{
  "n_layer": 13,
  "n_head": 7,
  "head_dim": 32,
  "vocab_size": 8192,
  "activation": "swiglu",
  "positions": "rope",
  "qk_norm": false,
  "attn_scale": 0.177,
  "bias": "none",
  "tie_embeddings": false,
  "init_std_qkv": 0.0373,
  "beta1": 0.9,
  "decay_shape": "linear"
}
MLP neurons of a small language model. Each row is named by its layer, matrix (gate and up: input weights; down: output weights) and neuron, and shows model dimensions 16-207. Each number is 500 + 50 x the weight over its row's rms, rounded and kept within 0 to 999. Numbers have three digits each. A neuron's up and down rows have the sign that makes its largest values positive.
After each neuron's rows, "fires in" lists the words (lower case) most often at its 100 highest values on Wikipedia text that the model never trained on.

L9.gate596:489574545464478377525521498578502463539486474470460452542615445572485479514526529530591556482473502510469474555504487582566468510515489507490476568426609430495557520460560445426557494571497502501519581466619492455506534486482400520490579422536596475573445516533466572423575410482472511470394463433491565411501479475459495541447467571532485426488493488522495584570488552529492434519544518477562530472606606503471535469443471551422519594482622519558447515547611497468479446539476615523464489515594442534545478474561466430508490529522472527457571478520454577476467432486531486545
L9.up596:444490540475525538605435531465474484521579525432498420486546506517405531475472550531535468509487523610455441408516496475450495612506528483495459439438462504513448454494479555512509504463433485457537551525487494474502512455431493549493475515434458432508517521610529513511522447591561532488552491580495495516459541579539510484545568485475509533494479405480498492538496525444365477412477482367590421514478517525430464494437446480498492564514506488493451614495504474543434607493380505604441532494531535567527549541614553513474493480498561448448558468525521485445555609467413488493
L9.down596:456552522520572484441532518451469530511472424543519416560544539453549502515473457462566571459441426505542538494437531424502463594452503511478486540594532530541461464558503559474517571508542481457545530470435531594480439472446515488472542563446437504495479440381527442397410537502489512558461504414504481524537572487468550434460449468461391444485529538437469508438518533392588512525523574536460572548403559482500490498500503447436497484531483551532581523500538339510673578480519515473455551452461452486512511471487477428502479487544463448591558564605520552523517491466550508519
fires in: "also", "both", "not"

L3.gate364:569469478557506498477420467524605451541520467506485520543399537483555413602476591485486422520517530588485471483533412534500538548384405462574575493510489405535458498528503504509403527477408515394423566508459451547517575458493528527535509413522420494423531499541490439448527509560497461560567494469472592486496579520553517480525518516545500475569533542405432527431548476510526477540538552494534530525446548519461484492470451525432491399522566495548478452438467418459598482476570508419371488549569432426487497510507516567568526490538495488549555552496425523441612492442573550513
L3.up364:502386540503530523460547579437523514487423472529536447483428523500520514521617541556443470560487500459600451534393561571576446479504459430440477522541561533476525467500514369530460502523516376474483470527513497459584516471445568445499485530528491435499540480515510432426582537417497455484597527582422603481405511538460499467511449432439512402507487497417453423458474494553572533455467515535469461392534495537546498553439460614406541498558408464481527553510523471485453477434511448484549558485530573490450543477411458503494576531548445543423502521472503449455536489528531584508
L3.down364:495577476503501554492558454492314459512555507513442590522449442506358513513585486530461515449452490500428494507526472521540441464553473518474598427450589511553541539498438482567489486574601537574566528502569460504489522448462522505429548489451564516460492514539494505508475485442506511412409423542468511536512487545504439488365445450494494481389443527542524456500507433534517527455545552425468482493513470501522485529453492468545557485512459499428419467535602574504523501618589552562544587605551473507526434502479525504513596610515492517449474437444477481539502551509487537452
fires in: "british", "american", "in", "canadian", "japanese"

L2.gate346:477521485481500403555476508585516536584527559541469513540467470572444390580523479570522426469506480438477500578629489540520408440501554541515535528404448452466548524548506505443541474561467479464513619555439493510442499483475540564570523438449501433438510491506455449538523465512584488484470556483475514569563589461484498510565556573533552427588542577588463556480565478507464470533400455489419565456471453535556474413495522450467510505465556444528488517521494462422425511510537403522431511474550392510578515581501464484525476565501610473462568452469428500444511575415440563503
L2.up346:450498488598470479417474497420529554479486477498579437498557587554512461438568465386535511531476504544514429483530485538388491458470519535470509482480516455455522502513559432526570457569453567499513419431544480476512391564546498475478467513492480493478503448439444557592604437504488536535449507409546536568528490463566546488577497469532493470434423547527577530495521426519654511543515467469529496545482526506523547596509412619489436491499483543540606531483401426550572557487502468439547491499467535575481453485490388516458627484479493483531479623574399489524545557518448540447
L2.down346:440510544559521440563436514436487508535595585493496472452531493519518552458532459376496522454584466441543429595461585533421557530469519527469482495508502469544541476444468385422510403578477468431415484545409399560530471513541560482547480455522496454457556500510527585563537457506595526542500410408511405559518469452468560597466533454498458430404526519554498478537549532519451429554567466530418467457540499568528573547516529446494512446482562563518534518529457583494445442470538449571506569520536462428414550533429426506497516474467585482485475476515451434544502477489587508529
fires in: "the", "big", "best", "el"

L4.gate349:562436599470500474545432514444501577512514547430531498434483494619475427561515494611388570408475539475466591555611434498514536484435490463556499583534495391424470613509415421507490471452476557429476514547528465534458515514442512444568626515512452505397526534545428447436543439559423460466498477463519477440464483528526555534497429539579450474423489463454561567607505470598468488503494506519557518474521506519527458544443437483551479441525488467491390499524502560545486508467560485525474522531595484522532573527526427610448502441530472499480507529486521536407518481427476435490
L4.up349:468453479507569460538425412443479525549448533521510505481515433544489577470568545481547453526552454589503524487555446492552434578551556379495423616522463503529402545484513518583485408533550416393540519494539431475502482507460508487456586520474549480435452403521574487454550457476543520442422500447412567523479592512558494377433477561516492574438505456544542547468508461543569563537484543500451470508484495535615561490474427498583505502499500548451464561459447519601462467493487649468473447431543453587474470421461556499500509465459517527519410566480457536526521455417436522445
L4.down349:501567554503467464528466545511404492555483531428474532452532462559505546565474467452363495556513557496485515457504566475458567500422454444391528544481493466505508357598447421528522455541602476530505567557488515484380461557440512537530488535469514478458525513531507477511522471446569480482464454506488540373592540532558486547433549560503510457417463522467452454547485465592388471354480475441558451486538526524482400394446487532533506538523503478487485483488431508382503541470464491521585569485519493419457510513534522514457471471465473490464554417471505534477512443553487525485
fires in: "the", "her", "some", "early", "many", "same"

L2.gate454:564441493479526536429493474511521561582463581506434510544451511563484491534428484507547579553442568518511516492516522594539511519476498480514409536551522423487453501552538472566407470520454525419546549386444453482448508498518511539509474544547536508387446568512451470487541520598487455467498511443602465467525433599497540546474446528437503478502523487511461516471517500477418488585579532558569544546392479539471461578480582475560576448455582511465530406484558435550417534493532502531535488481450511440480541497512518418451402538564469600517410505589445610486499383507608478516
L2.up454:569456532515572545479589486392558390432463532444513606549501463497556579582372536468468426556540492514482535455547476440479568453451455505495517423444587492480560489449492551519539509520462520388486486453534456512475492511525526504473447548425458401449623480532475448441381520526614463501450493492544504448499420544560546518450455483566534534522512474520474499545506460521373500596500437558482518495541507476410491419467562442586514542516534466434514500486507475470501552447538488481496490477486555425530512523498458538466496471520507494508554513485387452413528527453538596456
L2.down454:441495674554540528541560447514483435543560491532506382583509564573588452501494496527527458523620417481479430562493603510460407520539507452469518508507488511416472504416340476431505542571504550480536464405515458434512576549454459552517522509494490463457541473505452500530499501498511445503492529564563498525447562504513472512475539573573532544499484505480545539556492562522399513486566528475499525406581471474535523480458467471464500653449552491511462389476559491573497416480544525446503590512417451579477544470449496509520451466486479554502414481525505476485463457495460531650
fires in: "had"

L3.gate635:507573545403517514518515572467395517573565512418488486585548418526509482497529454513498545365406523559551463518532483541601518465554539486519619491539543545494463484561556540530560542482639474475502477419504439501538415477442545466467563492480517473470579487510492527441496533458489413444498519538484543518415543537587558490406498546456559462503416474565526447674427556435534477494502520482491521487559526471411510495475502584469529476469500403509453455475544560466533473500534549500450455571472473529509527520517526617461471421512518497498512435470497437456420460487435559483
L3.up635:491473460400494534450472549431473519495434466495489552617464508518529475476457523555494452432538584463488503627445537506407452546507428567460434509570484499527502416463468449565544441447559461512521495602491526456536550547518543429527540516457585526505521459443532559466473537539529526560464523603484455512534544514504649493491466451485526477553493477537567540548485359486431425434509517557463504414560522549520541529523436402538472512417486536512499440529602542463615506513503471454405521511486601480506426520421467581488421482438504432485539504477415527508525520444476494516
L3.down635:546474540462513518439486455440560499543466581501477453525513572578487519390485437517495495443439486447552381561527414525482554456539541525488481434450610540521481475443470549476496430500541528484503583473553416626463481561596498366484498397532530418549457455499459562484438445498589543514462510526558430449486438466520542461485495476527453486447406499525600479509538461561522483509533492584500469501537466498483532510475496465547412402521527451522538497523507509417548539489503489557521530462411484539451431457481413527364495516470478477537520426525457537606455510400691497441
fires in: "same", "such", "mustapha", "manhattan", "fantasy"

L4.gate66:469512400452501611540547534591537565536557466491606393477510499606473534467521456510469467493465560510467494456493509610512435414498524542450459474522516384460499546510626492523451550536496598476481491487514429540440500505546549479491518508498526594502427486543518478504531529507521512518466448502532449418457558470527464665490468467529517575555549492446457384462488367527369563471502514468468572460503476535476493464526613426515438482409610513518484500462437472542531519461474460471520461518517484579490424549541445533465361487425392556570476457471555453555513488478469605484
L4.up66:548599452445506524460465481546593450502536560489613543493525484430457563474509403538494425526565489498467511485440529511513479496427593495442465514494523466480491560476465496503449494476414486584474638526495489495440425550521440355546495558455475548447422475482503488440489542565453574435483465503411382512492498468470553538520526567473433504444506493519396416530517454572438423515443485504547575441527464463422502540606516566529426619528569468590530547541373460573462499512486522508493473503506417480481503526453526448552449533610507488523465502421507531495515441580494509451
L4.down66:366509548428484497507515538458500462506509555518516510516524499429461476418537472440473516437496544524447529529502528494585388585458603448436571442531562457477548469464493453520407499478596476529615522502524558552452501493565540507514505456474551555498497506499484610497565504497511569480456562499545487530456491482470445433426484502525469473439456457504509450478470486640561538399470586516472464491500510401542446520456438560547493517485516536508550514595414497529556484440449537553438601539509423568439543485481453458420525419540499448510522538505475438519408471482413565547
fires in: "this", "the", "that"

L7.gate604:518525478522579500414513477440408390499542437414559498367440555547489425518434451510439478546456500495469567555426558465494488408595467561494487484420498497487431520474574442425486460531500564479476568436577528386593476409493534531461537441479461502455385526543472557382549459488457540520462479572513552555572477544477539496612500561462492488532457474487526542542443515456477522507434449507551489489593472565459463528470538571484525557440483566472482465493658490512431516421490487467489461525487537430554542472567582494464491529520469575530453464456421472465515480533571502466
L7.up604:465564473560527520530495526426562473493516507533590526367466472557475425549513530625494405468501524507479548549517438521489432429504493502546671467530511515463615494561516594490511528485439459504490600506424582434379463439509482410516540495543556526489516527457461481561479448455542562472421509529497546532508597530647531460467523471449444559590455512542499573507583557430514462586495511547548504495507471461464548499529475517446500532545510538557503496463534495518518507507469578490491480546495536479482483533519438445524529428526510516529484486524565459371532612563422586503
L7.down604:544505425549569524438493492469491430587547488455508494457573549479485496470579490516507536541478609539527430525572557510471546535467490517586496538532392583461655391491549512427520501511474479456569476486476423494464603548453573521542563579523504550463507541519523529600454425424468477551465524479524452540531459601570560567521663507465553521584489480587612496527446505507417539486541509456458505433518497507522433429448442511433523566484531440496541463505470471552441367436548513473472493575484507484501515513430461451587498451468522492540469487616505457425545421471588512511
fires in: "of", "in", "following"

L2.gate500:505465485474491543527439528548463464506401502462513516499480460493522482559555414566523450576468482559411568418545558477421495511435583412535528628531509454391552577518553488580467529449527466558482502453569439439497463456469507441574497487536444488484620525514470489437566567471469558529451512514370570534486550475579471483535561463547464509448467475476602517505453481460376421482564529496478493460391458457464529531530519480541530494470599572453474463480486519580465514481458500499485477439620557489546496460480482541451562479470493553452436537461486526519486526538475640432
L2.up500:578625394521429470574475510552453511434440509457483539489550377517515422532512443447402502513543500531489505572561396447485568524517543448499507570511471465543471578451521477553484467544497372542519617506504540551503518506475477430574468514549464480556512475490509494540511544511541517460550416494530502598513492507520604450420472508491584433517494387459473553526446458498513509501452554536564522535477577538460459476450389545522504450564517487521498548583468400473464527451483563509524501538494470536527438438489551465472491486394558598536552372550544489493612383451457588417
L2.down500:427501447501456510492549528419350490498476539480473433441464434451479511439490457463428424516444461535508453498415459413550551579423433446499500429517471472532460558532536457560503466520524562499461563565501541460477489481408502464435445500539438472439494431425464514468567486455584511529522519462455577443533532562526442586429611490567511497520434512430441511517496489512439493373482579474500577419437585448513543386459488490445559524485458495563440526559514504512509535461533528469438554457502568501489482532583518434441506473440494574493498474542516561576478515530502481502
fires in: "the", "associate", "theodore"

L3.gate57:493466519433436520458559460508557588490487558477540509536571501503503417498448473520396571449511514540457476553486401599603564439390554487486451462473583482639470473535458551457522473492459552495517469554468484489492480404492560503474541483484516483458473442609526532429477514594504558466601432528577477454497485516516505476519487470486501556478475450547338502577499556506537527498521628527539475503488433456505488525458494464505445478491552510540531481556522565505433520467484504470587581574526463624472590569540484486438402501517436417465515503461379491422556446523562481508
L3.up57:552494506449422466484491541488510542547459493466544516476550547485586517412406568480374532522460541438523485625513469601604445551487463523540468500569455481614619483538489546546559486477501513440528494508552514457514495549404503458477600570480381439516479375533464485479504524536436488564556554522488610444472430656459501595446487562450497548489459485488499465500398540526444472461484541550447521462521484515465482443405499577543543423576473468436540568529558459517495545510388514461501549474624501489586520550569432476522410439510513532472545494600449481519478503499535518419
L3.down57:507447648551529516554571517489485505509454473471523515495520522537583538500546509463528549453529446584463571467504495530501519466511489567497481390586449455425505599454504515525498427416368498473494556455481538613490532486515533457472511405487474536487542608481460613454463434534469542406527527431540413489559594524468502535497554489551446577481485536555538492453504485533551553524520444463538505523481559491518463511598513433535547573453537520426538588465562486415528505475441504491401538586423508501521579519501399503443439574412525539507552543596469474508521490498494568500
fires in: "such", "same", "that", "find"

L8.gate496:550432568476438480520470448481504415526503526518397480580479517601468546517497488621554406407421504513501504518494495511470425471443476573520475521501535528499483581484572525470510518541454550554489384409625566495478520521469569600555502547483524431515651449528504495455496518490547515521526617550539466472501511563529511566476473540561555556504567557470407473507477473559473523567423506530534496397523454480456475505449592437567440520435560533465574465553518554494517541509534522537466437401461459508426436437444450500434575568497417578572496507557465503429535504489521419481
L8.up496:452475513512472516639450413485515482487518518425450451589643444519439535529432585363496544428629527471489420472535515477530474503518491529511415473499426522486524486464567622517461450631478397495534467458484529455512395530416442550472486528502427512571430526451484544544477457546506506574585548498513480447510533538428413525528449465516520495535490455502417411515588458413482520542465468468536428477502557503519508468518484524564502526541539451479473500567388532488489408538412462556424479382505530416576500494449514444472396517581519521482487496521438527462521489520477482557
L8.down496:421435552484480481503475427495531505373443465541360425541472490503445520505580503410499557510546577510474486394555481441450462486547507523444431628560484459478462452441449420486537562543409501383472518535470422493475545488490511526498481567548539510478474514542493516551525495484450526435526571412566526422498482496558457435531473574509430474463461541388605460475488506506464550422596498468441510527535445406477392534469515483494528569466470460520533506473543534454490593448507508496527526541525451463574491437536495496538388504523375442550528512466576469537550491394509445473
fires in: "was", "not", "were"

L7.gate322:505489528506521566503516558516610511518433528490499484552545473544470422447435586512510548537495446553477513536488543555601454438439510499433509508509585521477524589479536612506599478532468490513406580460575500518579451476508516546442538572475526509561455483501365543469500547578532511538448471503507477526524479518527569439481498626457416540598380576478486550528489501479504395469525457518507579520530456382538438613442583518436597470482504460599461554485560469469436468439444545463431525560523503500581488476518480568475395446580545463585488426449550506542542514433540471508
L7.up322:464574541537572489439571530524564457478466475529523607614473581456489478577446512528502546510598475518515474416390470467460574436522620548493510514482469477611395470453510614465545453501518600507414451419524545502501528508521527494429538477541472437564474501490488460565455472455517438534614500445560539491500428469491541515519460529540503448571598455453513562506584485475460440600603419542512529488530422510472529430559447463516487451569528478534556537468523480605399510510500465482477468401536400486453511449535522498583513523466535468533373491458553453546527499541480500487
L7.down322:411518528462538481527474548406499416527494572578585479515531551579547437444475556564500491511486527567490441469393533448433493517469559559596540476573517505458541439538446516493555425540510506506445432548563483516584468533518549553463387540487480505606372519486438536501572624487494490477487506623461424467525438599436500533510543595570443521517573480426449489503483505444469537474473560508493506489531418449532574438447506507507448535461490507527563475477471481530489602533453539456485538435442492481490525503521419410486449558496533539484500402428543478419506385488521382513
fires in: "had", "has", "having", "have"

L9.gate296:502453556452519467503406456513497440487506455500556458550549558485444523518492424495490551527543622507502474437422454561530547454456481363533517530532561494497557431474484578499519522497474520479529546537553546505449469431563505453509588518529470485530593559524537500548522514472509507425527446480452602500526502496471495531471481512507416498489529549393439421552442448540543515559532579465594527530655484638541535498485366462520558485482536445536452504589502503451474572532519583362526545557497554533585511518600485451494496480438487476427466484559418473516424452484460510513
L9.up296:458552583488513513456499450491492576460535516428533501452470572450460499402453450499460487461577526456561479509553532465536468463493434472493457518484589496520408621549575500522611460453439519423476507545479502523474533551599483454602482426607501565559481520507487598461492492475415525485477477645551473425505483544488474614590495518384506476513502487556534510571534447490544428512538424447535472512564480471463435516490496505495427502488474484447514509589544552466410479421432455432490523530553528478495462485469560465512570403466509491515488473498431579605490514571447561527
L9.down296:489641503511566542674527507444494429587532493534413466597501522454516386517413542430553471511557502532506497610492447526571490468446552459523476500467526582432488445496491530444549569477538502558485539531508575509455486537466463437458608483560580566521465506468518437556551459468513437453474404453519521555426534518487505470529532464545520456543533451450551546503453585492469515506566504572465568508488503443592497522415470448445429457466524425508483541592487461524513474469537538440501511572477628467447487513483519507495563498469465558530514503497526494408424477531370542447
fires in: "of", "all"

L2.gate308:474531450427512501518450496491462495543476473509467525426478532445551401434456549452433413555445484524537425501483551618460447472486499414439513511525456479490444538509530544508529492472468500448441402471468526454443526429547500522536490517567498595590556475539419454472515417499443531487394444442512565508458467572558487432512429618434519429499438541442532522518527409495534455451521428466461379574498459467461513509490550403387513494565424542477435468515526535520506481434444579496541479474500465506475537470566469531423514458473544447556455559466478564470433438437549495466
L2.up308:451532565454478497516451532405401549488592468559505460505434435464502495455491463525521434595481471396474457450514575606519551445575468548604539578530556503535410486466502499515611555529547559413469468384495476490465590413530566460477482458568503400462594498508480491472386542515472497537462446498509508530529496456530580482506559515521537568526592527500527525586467505537578431474476490504448522601461391520447466555503497484478482506548466450547481547457501564399581430476531493527488537478468438464563517465529533473465459390599511465469439554441449485597393541543499450497
L2.down308:550464579405559577471452423564543562548415561584445414436467511535541456468553544413505424529477390569587412452510569382493503469550533432493545549480510570519488539517443433489457465494551439471462485526482444510475481463600538581481434472575499462549485476558489584465540505576548567375491509537475477529511520463561564472535511545447509570511485511532573462439492500512490499441518498454471480553562450593433468543495575556491495494573423542460534540474452471445362489448588575504464563618344489494548482505524516546506531475433475381502386501458489512479490511528510379521
fires in: "up", "uprising", "by", "upon", "followed", "succeeded"

L3.gate501:521523491520592462539546547505470459532491533483515496480513440515491470515425524511505413474499573490442499531464534522455513426498507537564519533540560300490466468491457514359465548466550538521480415482552458487523517480476489534487545489439549472456497604539445506506456504499469513437471504500521504434617485524507504542585435497482404568524354483536556506518474449510421531507501465541594421486457537524491332523469547486567421486407521584518497578409489458514437552495533545479614507523460493410512395419526452581467498552498440620468526470463503436424449501476536509549
L3.up501:531503475506456570556495492455584516522512524571457523573602553482596532545483451609481589451503521581487503398461441447544459517416442495499510434439417599472501503419527483441479450526506596466554551483596512445451502538492582516503486455523564524581470562495602482500453464497444441498610483546501494483418528499487471487491415491515448564469518514493423563505556585411493605499412448579605474500498500466405534547545511570531502529570456421489526549545544518476534540526523476448491536534554406485555541504483474525366422532516455474508471498401539429540482507535558398424
L3.down501:488572523489520487507535491412476499477537498469568527503449545547493526492558425441458458410475543562418454469443471564488499531460573516403498484489555492464549502448534464487492503518493536514510556476470534439400491538408493538514473446505449582591398447451458583520510481446491530517515531448524436517397441541591522510608544495470530457565525574488529489464471571464422415367472506501476510503445512475444584528553475603379380566514523551510532477529507533437542539598492517541536558539650407531513507579502404460516509485438582503510508561468462457450483492451481372522
fires in: "of", "that", "renamed", "called", "named", "to"

L3.gate574:488543516495502551503536514483439478535547544431477496422516500533577420564516494465517466522526453640453439498490429488538526398478481446475507512625457441483525543508525546430464495515431511494440428453572434533480478392458495617520516347453498493528557545491506482521498539548531509530494481416457514488529557601563497609607535470564504543491573464477520493527501520483393507522508548449548464433485442572387431445435537554520410536564480507549475579474541527425552507546499533521473437469419497482548550416468572397467484589496547499480550518477456506472388521448475594393
L3.up574:444492520537615454571460463483563493534614534409486479486450511545492459518533645381513524545566461505352470556505504436469523461430566504546535538501494475544411594508477445501442518467447439476493521463479370532526427469478519665456452496521516439524436516531475555600523511579528562548424502472507540451492528492460476468496560508433496436520465489462524529536567489510455482488507497417507466570490467555478528522469578545502459622585536510598562541525456456385543557480522464573538591452504468457573503554447567458522469454492465541525482436493485571449500568487558494531
L3.down574:511543653493414411452491409530510530519501519504445446522489458454489533385457491481534538552553550503530476460516472438467488503505525539502494538457627455574414433419489490425490444475477449484456495496447497442531490530465470562497563541501465350472452474509417579528452428482612535414456501457567479439568512399476473481513490492436587465532436490566511469439478542405587559572495471491479479538587479435464535439472511565490411568391523523454477519457510541476573588491615466568446485451411503471483480386504532524492480534452487482536483527391456568554494491487571505503
fires in: "number", "total", "age", "aged", "not"

L3.gate412:420501586566522528502597575449532488446423515439491417466485591537555520489533527513482538392540535563617482542481537506540449591433480454583524520513506529582474435525439510546500508520475493451448579373497496505645485480515562482561560372399488507568508561569509453387510505488419509531515569443468536457471477525477542507537554499551472478505549449590542378488572485444452453512540435464466457577498436525528450498511594550539499457441517483463520526511593510508498513469488519513517513554511485516463445550346446504462531505531455475563535543454540448495549477424548513408
L3.up412:423505376478576488509545566443552539469479414504463398525498544578501487519567501552585491553464459512529482477472553510443426515435492382483532536428556510500497501428484464551522433551451496411407446366425393530445548466606557492480434432493599483478543572569488408459487456495551475533467523442570417504432520502549405519518469526500528382463443441416612486436469424436491501529490439458445449585454591537493527492567526417428543553541450447448485510478526588585434527570548498571470490443533537503486502472482435538430506518489494512464439463512466533540536548440567557541
L3.down412:599547463456446400567485491570438508480487580524385507541505533536457531594501429552428401495658559376463538446455560463493518578526569539477483565521407500491395518555435446452404554515497501516493545443488504480495439498478544543456507500465430523483497466514467548531613483401481409546493504570463530522508587481442508428482480530516490497485471493472443455516457549456525458518413529548550500501426479473499486437555479481521559472473486537521450500484596564570552454542585462541630527503543429522520443498513565493493430526542500423569489498520487470544475548517454546538
fires in: "american", "spanish", "french", "canadian", "scottish", "czech"

L2.gate482:516477477422521469436525543457538536443471517518458468453586461530560454576537554519500521552497579511506499505647498512456546420440496479448540417536521393546491518443491607484533409515528518462444543480418452465510558464582467448516444480596419484511445509548482458449519504620503515476540503461524560415489514541452516556559519508530456462618574576436430485452529459588547570519504512504410593460505507453445358451412486482493481530430486565627486487492526563475495460452536417573511534524503551490485508534449455457468408468626529473468472574568455491426511545473449499469
L2.up482:553555467440489505447472486409535523547537574474551515529446484490489505617472436573460472486514596520431559394407440441474491468561468537485456499454509427518449579558521545504472438544435467410486458448540511549490631596528488473494440498372428522425481451513462519532457537487502474478551490457527527520496512476537606580484491494452473530475565615567578504496506514504436545443531500541538512443442518542506407523579455480548558505629573475540583431410468474523462549437604497484498441457439481529487496533543605401471457546529464463505511445430449515449557536378475424572
L2.down482:533594541457520472494436538523614475557553517490516486492499439599556474608608505512544518446501476515453403431507463503469488525453624431525490473598488434445478474459530549527500601622465571571447524447542469507501478548520504555566478553529491569417536546546443521558578506448520471560449441529574571443514509563514604518618471570564435472553521537375399479515490507541587428437544509540502473482510492492551428426433534442539526481500572402524457468505415484487465493485491525519564558573520425483461487529422599415530533477380432520518445509465533486467510435510520457489
fires in: "had", "having", "his"

L2.gate550:535570558525519408456488503420544462449579507477465511555450565517531498532470543441504408471462459551494569455594466419554468515440547467572455517462551466541568561576457488436498473444478533528509502507605540505614476531451463483450485527502528580515550473528476542529483489451454520517472490475511457604554528603487439531465488578476505521517545577480452613536587473509503505510531533481488493402537586520519485564483591400676445464384475491555430443467542463482530494545466452471482512501392549412516536560555527517391469574612528558518537511482509545448551393493553528413
L2.up550:501448511514444475524499510510469451456578515568529459529501579398457526459533597490474478505513549650516461516582530514533515541555551526521447432522469429536493477528475497539447501477480471453566665583463446599510536482493499507531533503446500461554488397495560519538546465492508561496524435491427435464509470472485480505403470487501507491527452475499397486551574495494469413538492544525528429411456520468486493540485572528537545538499443505481449399541513481551538664474454519408452488470497567395495531491512583490523478562555491518466536446454509478398517482488461493625
L2.down550:482499559467524476552488382471479460547543450481452509513489541506444531569490493509373441483483541428549482519457484476491446543507508507550510645411429484496516506472494402475413491518543481498415538470522480489626544524565478456512546518571523512440467489551501447585484472408466489462520453444538498538465484534535486539468445564401492488608454502596512521545483475456374467525534519465498529480472405461520493490500447482496448509459427514461387491567521563549583417469552490527468536523463591496502534434498417436454506403627514511420369466465466446539448456643478509489
fires in: "was", "first"

L2.gate378:507503467520551420505513481614458522517416590409546498457448482563548467469549514508499445411473546512544484435455543518398543530455527523466517622464501406477483583450524439554554461600561552513400514568487434469449446455493539465549565437543500498467524455486487471501536533506357475436481462537545524498462575520564522554455517537503522414497524472468569598494459522539599415498514493485492578477524434439479468500490471420542443527569617479477469524506530455560604559451570449455444503579491442474567505452435479543495460510458470505471448472483466496506523444474450506405
L2.up378:535520487469557436625554446543472542513483524506551524466520537588581516539516418564425452441578464485479509468495527486467496532472540579497577505509477501464473554475632436559476396562523538571445582532494494460481520523549479466499589442486498531492503427509491457528516533495442458434415431586522509529536461528530508548481581566586590477475515491418543552451517481560584392568538477487545578447463455469527601520449463461495409568541525436476404464463489441528481521437620450461476551613498505488537518441387420547447505524512482438451498476547416465463542504447523470439
L2.down378:449508476472494463604478513453477514526541540463495435474484486478469542480552498463478532567542454562501449486485507503450480555523574466460529485453565459504531525524523337455494541470602496510505528518475521459406548475574526508509453443502499474480490515493515555445513507540520574515523470497382497490487542516486498497427471536515514473463484547503533485531531570648436512556534518437510424402512578440521539477417516558437443544533510500531459446481461410549442500431488557487428626519502513514431466498492502479508463459541518511475433491564430512484502449457466534448
fires in: "the"

L3.gate428:608479513507507480447397471584464571627485560463514566454557563632474442466420529555493532461488491463470465408545519558500517502579499498394448416475579413498517498466527473567552495575565505617436553525512451522496509534483460481441637393481408502521422589531436484508484462494455439417496540622467518449494492504453407469519494522538495556475448463527550496571492497434506555467519525426544455390554472472398568501500559548498517503512609520399438524485569523515439497549527557587510463532533478546593526462487463542441506503559473402556497474452492535459537508548481498538
L3.up428:539488412520580432590405559470566414468507488471548444479492554476414597552522546500528471530514595528491511464446607492562435549541547539511490546530487514437450524523490471519473477573511419579450537511433478423464480545531575471576495531620468491516449477538604455538384476506598534473590384466564472509514457413579489480517594531484482438532426487545591561526471496471561502512533551466546545531560497453483518500542568528587458618502530519531429400404453450499510536467560534445482473438536454518410568457500554495413434489503530514572545433532511543550499506460446469515
L3.down428:524503490500464492418572499551494497524535529481426583570436399541438424506501484519448517538496500497496421433483513434566553510548481608429505516424680406531545600531532445456534496567599539482438622521479472443542496528497449447522584526454524514551537482545547487437520476538447367390509444586520446508575498451471556491413549522454460424514501503539537523541517493549543450556460493488467454418461467518484454563496494504484448442507446554517514402561509507511459608479554530486556593462528526502585464488517442496422442558493497486523444429580572525478578487528431524435
fires in: "group", "band", "relationship"

L9.gate512:601539508502572413456506491509515559446543568498527474435424569500360461485502474480529481413427516482523484490560444535550541517470509466418507585499511466525526450492545492486485455453492508450476547471519594480588519504561523578456520502516528440579547500634464530516504481465444609502483450535450500518484497500564535476505478471501464480543496552496491511524488505534545479560510417468422531419482498619567514419449549519451533533553528511524356404530561491569495559467497555525558492415541563533472435498370474474484455443579447465452484482518508450573463405526516473525
L9.up512:472572532571533470573517584544450511554429512482577543472491511452423525427543492417507498491571542473518506506491488385511517545549533451541454441484507486564407529542466489389554549488560508551501503542452601618524590546436417554513529431492462532464483491484471613563529436553578449515547436530490542432530503515525530536557496505519421476517581507436513559519451425604479437520408537438509454492452459507532542475500493611382385409526536513537485499543393465575453510558472500530501496457556516597456615565575503483507588539445510461501476528532475577498494441479527518501
L9.down512:466540479434558594487538514461546487466555443531462510485445576570474455493448511472521511480491477451563528492454550465532479429523466481513527443470495538472533429510475557559451486548481643376579484553484437630480585490461445467453511515459505442576534481595531545558485478449504440545568525484409390515465467407493494489511512456469492486517565490562488505481529519430492461452498442583439481544542475458539387506514448501454472540594446485522499529525576434426593587413494546536477533547460574447517519508531517487496570563456385436575541501594584474488561495518451444437
fires in: "all", "states", "allergic", "west", "east"